Weights of a small transformer language model.
Size: 11 layers, MLP 1024 SwiGLU, 59.5M parameters.
Architecture: rotary positions, untied embeddings.
Training: a variant of Adam for these matrices, 9090 steps.
MLP neurons of a small language model. Each row is named by its layer, matrix (down: output weights) and neuron, and shows model dimensions 96-159. Each number is 128 + 24 x the weight over its row's rms, rounded and kept within 0 to 255. A neuron's up and down rows have the sign that makes its largest values positive.
Before each neuron's rows, "raises" lists the tokens whose logits its output raises most directly, leaving later layers aside.

raises: "indicate ", "were ", "that", "who ", "are "
L7.down552 [183  86 104  95 123  74 128 113 138 152 111 109 100 122  97 140 184 109 108  88 170 129 135  81 154 125 122 114  90 106 106 129 135 157 123 166 150 104 131 117 129 126 118 107  87  74 116 131 143 112 123 168 130 137 138  92 113 174 127 121 114 135 150 121]

raises: "that ", "this ", "that", "this", "doing "
L6.down893 [123 132  99 118 137  94 180  92 169 143 153  92 111 117 134 131  96 159  90 125 160 119 112 120  64 167 122 134  80 121 139 170 114 147 182  97  89 110 118 158 128 148 163 129 116 121 135  97 106 108 156 118 142 121 175  93 118 154  94 132 160 131 106 109]

raises: "time", "time ", "old ", "new ", "recent "
L4.down20 [119  93 139 112 144 129 109 154 100 129 125 132  95 110 130 143  87  97 135 124 112 122 135 120 130 167 150 127 131 134 146  97 136 143  80 123 122 134  98  74 102 129 119 127 116 148 164 134 146 105 130 134 107 100 198 133 128 141 126 164  92 120  87  90]

raises: "les ", "les", "ins ", "le", "dam "
L7.down809 [ 99 116  96 128 131 127 101 131 116  86 159 132 170 103 197  88 132 112 130 114 137 114 150 111 129 169 132 141  90 139 144  84 132 170 126 139  90  77 125 136 129  98 127 141 140 177 121 129  86 139 153 134 103 104 102 103 115 123 165 116 146 138  86 149]

raises: "with ", "which ", "whose ", "along ", "between "
L7.down867 [ 95 124  78 160 104 121 175  83 115 116 107 133 147 139  94 162  86  99 117 118 138 132 122 109  61 141 149 117 142 117 116 118 134 150 160 115 128 125 154 149 126 111 144 125 137 150 112  76 126 123 118 154 107 114 137 130  96 131 141 118 123  95 108 129]

raises: "him", "her", "each ", "him ", "them "
L6.down531 [124  95 144 145 147 192 147 111 163 143 135 137  92 167 139 169 101 150 122 110 108  98 127 114  77 127  87  80 124 150 136 131 146 146  78 122 156 130 127 136 162 178 160 127 125 146 155 112 132 107 140 127 104 131 130  85 118 107 134 127 127 126  31 144]

raises: "time ", "time", "year", "times", "year "
L7.down849 [107 133 163  69 122 113 130 174 127 123 108 118 119 112 122 126  74 124 151  90 149 184 143 131 116 185 155 147 154 122 105 125 151 123  75 176 147 130 168 139 147 138 157 113  85 122 178 100 125 106 150  97 102 139 149 109 150 132 140 114 113 149 130 103]

raises: "history ", "history", "career", "career ", "list "
L6.down83 [123  92 138 117 105 135  97 172  74 128 116 134 118 114 127 146  64 123 128 134 122 139 139 148 165 146 119 112 149 114 199 112 114 114  89 103 127  72 130 133 159 154 159 119 155 112  87  88 120 147 138 120  80 123  88 164 145 160 130 125 116  91 125 156]

raises: "are ", "have ", "were ", "are", "themselves "
L6.down664 [140 139  69 180 148  93 126 119 134 144 128 182  95 110 121 108  76 134 126 121 130 152 114  91 153 113 130 120 122 111 147 126 148 129 122 138 142 139 126 140 108 110 145 127  80  85 155 152 132  85 152 143 130 129 164 107 147 127 146 172 131 117 148 105]

raises: "than ", "on", "by ", "with ", "during "
L7.down765 [100 167 159 146 125 132 106 123 112 114 153 113 136 120 110 126 203 134 119 115 161 111 194 103 106 129 113 138 126 114 156 126  94 137 121 114 129 162 116 142 131 170 126 121 122 128 146  96 138 165 128 160  97 171 137 130  72 109  62 108  97 144 115 151]

raises: "like ", "such ", "or ", "containing ", "including "
L7.down491 [184 151  80 109 138 107 142 135 156 165 121 159 122 143 122 130 115 155 131  95 139 113 136 110  96 155 111  85  81 105 101 132 154 128 144 136 147 164 118 133 181 106 105 133 124 122 124 112 125 125 142 140 143 149 124 106 112 116 103 103  85 105  97 126]

raises: ")===", ").", "). ", ".) ", ".)"
L7.down891 [140 106 134 166  97  94 183 164 111 103 100 114 147  96 116 155 122 134 142 129 154 142 142  96 176 136 109 132 114 175 147 140 125 134 105 151 106 133 150 161 164 149  75 143 139  86 102 126 129 138 117 135 145 117 137 126 143 116 147 102 126 145 104 148]

raises: "ages ", "aged ", "age ", "ages", "age"
L4.down407 [143 136 108 115 120 123 105 134 187 127 171 167 130 115 155 109 182 150 138 104 126 137  91 132  84 131 113 106 135 127 152 110 140 102 100  88 116 147 117 140 110 126 153 120 121 139 105 118  94  98 133 132 135  94 118 164  96 128 120 140 152 169 154 147]

raises: "has ", "was ", "is ", "appears ", "does "
L6.down692 [107 176 162 145 139 116 119 100 151 120 111 125  98 131 129 120  79 108 133 143  90 124 135  96 130 112 132 122 151 109 164 112 160 149 166 137 141 104 108 147 122 104  91 130 141 141 133 150 103 134 136  80 145 151 121 148 121 149 109 167 106 140  96 136]

raises: "by ", "him", "with ", "her", "him "
L7.down116 [196 129 153 168 108 117  98 176 168 153 162 142 114 145 134 105  72  97 109 123 125 145 141 120 160 121 105 115 136 114 150 153 133 153 121 126 126 104 147  98 113 164  99 143 119 135 124 128 168 113 103 163 100 163 126 179 166 105 117 124 146 120 101 115]

raises: "numerous ", "several ", "over ", "multiple ", "all "
L4.down273 [143 121  98 142 107 136  98 127 122 119 107 143 165 157  97 126  84  82 122  94 134 139 136 126 144 113 140 149  99 115 171 126 139 121 102 148 164 101  83 119 145 131 142 109 146 170 141 130  91 140 128 161 123 134  90 132 101  97 107 145 130 136 131 132]

raises: "itself ", "themselves ", "them ", "their ", "them"
L4.down30 [147 122 123 145 138 159 114 112 137 139 114 182 106 121 136 111 166 133 126  97 114 135 174 112 132 108 104 112 130 121 174 137 154 161 149 110  67 108 119 121 111  94 110  96 103 132 120 127 145 127 134 137 140 127 112 107 116 115  69 117 121 143 165 108]

raises: "them ", "the ", "these ", "a ", "their "
L7.down484 [144 112  87 165 117 117 137  95 154 154 127  88 154 128 138 182  11 119 132 122 146 102 130 136 122  91 140 122 130 136 162 114 146 140 140 170 139 164 132 137 125 143 135 162 137 131 154 121 111  88 104 102 155 135 135 169 155 148 143 122 155  63  93  92]

raises: "any ", "the ", "both ", "a ", "either "
L7.down65 [121 107 117 117 110  92  97 114  92 162 122 117 146  91 132 157 134 157  90 120 143 102 135  93 145 128  94 174 105 127 170 142 143 158 164 107 115 110 135 151 149 140 156 145 115 154 118 164 129 123 110 106 131 108 121 123 174 122 101 123 175 145 114 123]

raises: "and ", "& ", "or ", "such ", "× "
L4.down804 [116 130 117 105 143 104 107 139 116 101 132 178 151  78 127  84 144 132 125 150 173 141 106 113  93 125 107 151 103 116 173 106 124 125  86 109 139  90 170 126 103 109  84 143 124 107 182  83 112 131 157 115 187 103  92 108  92 115 106 112  98 133  65 154]

raises: "an ", "the ", "so ", "both ", "a "
L4.down815 [125 114  86 122 144  93 167 140 101 135 118 125 121 147 114 135  90 154  98 108 111 108 128  99 119 154 122 133 105 115 107 128 155 153 147 130 123 131 131 168 129 151 160 124 102 144  96 139 116  89 154 141 148 127 154 154 122 147 170 117 113 105 107 133]

raises: "following ", "then ", "later", "after ", "with "
L7.down169 [161 163 124 106 119 149 122 147 108 185 132  87 104 124 133 125  99 146 169 169 124  91 116 123 152 125 145 108 116 115 128 124 161 153 142 109  95 123 121 119 154 140 144  93 137  90 116 120 138 150 158 140 112 125 149 108 110 161  98 147 111 117 119 142]

raises: "others", "finally ", "other", "zone", "rest "
L4.down420 [139 130  98 121 106 100 111 164 149 126 131 137 136 144 113 106  86 137 118 146 120 122 137 109 101 117 126 136 128 115 142 139 156 133 149 121 167  82 158 141  85 112 109 126 138 111 149 126  89  75 120 176 137  98 126 151 151 141 150 129 109 118 155 102]

raises: "any ", "those ", "above", "another ", "athers "
L3.down39 [112 126 155 130 137 162 177 150  98 121 105  98  81 131 107 160 175 166 127 134 139 139 146 117 117  96 128 118 156 141 127 129 129 133 147  97 116 128 115 132 147 140 146 135 139 154 120 143 146 110 133  95 133 136 134 152 157  83 122 161 155 137  98  90]

raises: "==", "== ", "a", ".", "; "
L6.down697 [134 149  99 137 129  80 121 131 118 122 164 109 101 133 104 139  90 113 131 172 128 134 123  69 120 113 154 141 118  92 139 174 135 100 137 125 128  85 145 104 121  95 112  94 106 137 134 152 185  98 112  95 140 111 129 127 148  87 134 123  94  98 130 165]

raises: "him", "them", "her", "me ", "him "
L4.down325 [130 118 156 145 137 189  96 117 156 141 106 123 115 140 108 179 141  91  90 122 113 112 143 108 136 140  99 135 101 187 123  79 141 110 118 134 135 111  99 115 150 134 120 166 134  97 144 109 131 129 154  95 109 128 162 116 155  98 101 128 168 118  83 123]

raises: "==", "therefore ", ".; ", "== ", "See"
L4.down251 [150  69  90  95 114 140 190 110 121 132 109 149 145 103 111 149 160 134 127 110 175 118 169  57 151 114 152 144 125 142 131 133 145 128 130  97 145 137 114 107 106 110 155  87 137  99 120 164 159 125  68 160 129  72 158 153 108 159 114  73  84 109 126 124]

raises: "called ", "heard ", "identified ", "seen ", "referred "
L7.down329 [126 122 108 184 135 112 123 156 135 111 105 143  83 135 133 134  83 128 141  85 125  88 148 120 123 111 115 130 134 145 110 116 128  73 131 144 129 131 124 140  83 107 113 136 114 146 133 133 110 141 140 155 153 102 155 108 163 139 133 116  89  94 205 188]

raises: "or ", "etc", "x ", "g ", ")."
L6.down8 [105 104 140 128 112 140 162 136 138 130  76 136 180 128 118 138 115 145 135 169 149 152 147  93 114 122 107 107 153 122 156 148 148 134 119  85 107 117 193 144 105 126 126 137 112 153 108 168 133 126 100 120 131 152 136 124  71 107 132  76 158 124 132 149]

raises: "himself ", "him ", "themselves ", "them ", "him"
L6.down795 [125 142 101 131 142 138 143  96 128 168 131 156 130 116 125 120 105 153  90 116 124 100 152 140 127 148 136 112  84  89 139 110 151  93  97 187 123 132 106 130 112 148 113 114 104 163 119 120 149 103  77 127 142 102  73 107 145 143 113 167 136 115 126 147]

raises: "make ", "keep ", "do ", "provide ", "operate "
L4.down1007 [117 142 100 168 140 160 105 140 154  97 109 172 155 116 131 127 100 139 132 125 147 117 110 113 123 103 112 131 107 112 131 151 160 165  85 146 133 103 101 101 140 109 178 149 109 107 140 101 136 120 112 138 109 126 121 132 136 163 133 128 132  96 112 129]

raises: "200", "196", "201", "199", "198"
L6.down989 [130 102 139 154 158 195  92 150 140 110 133 145 149 141 172 111  80 151 156 128  96 131 100 141 130 144 144  86 133 106 131 137 108 114 139 128 136 161 155 138 155 108 173 104 149  83 126 140 130 113 114 121 104 163 114  92 113 153 163  80 114 165  98 135]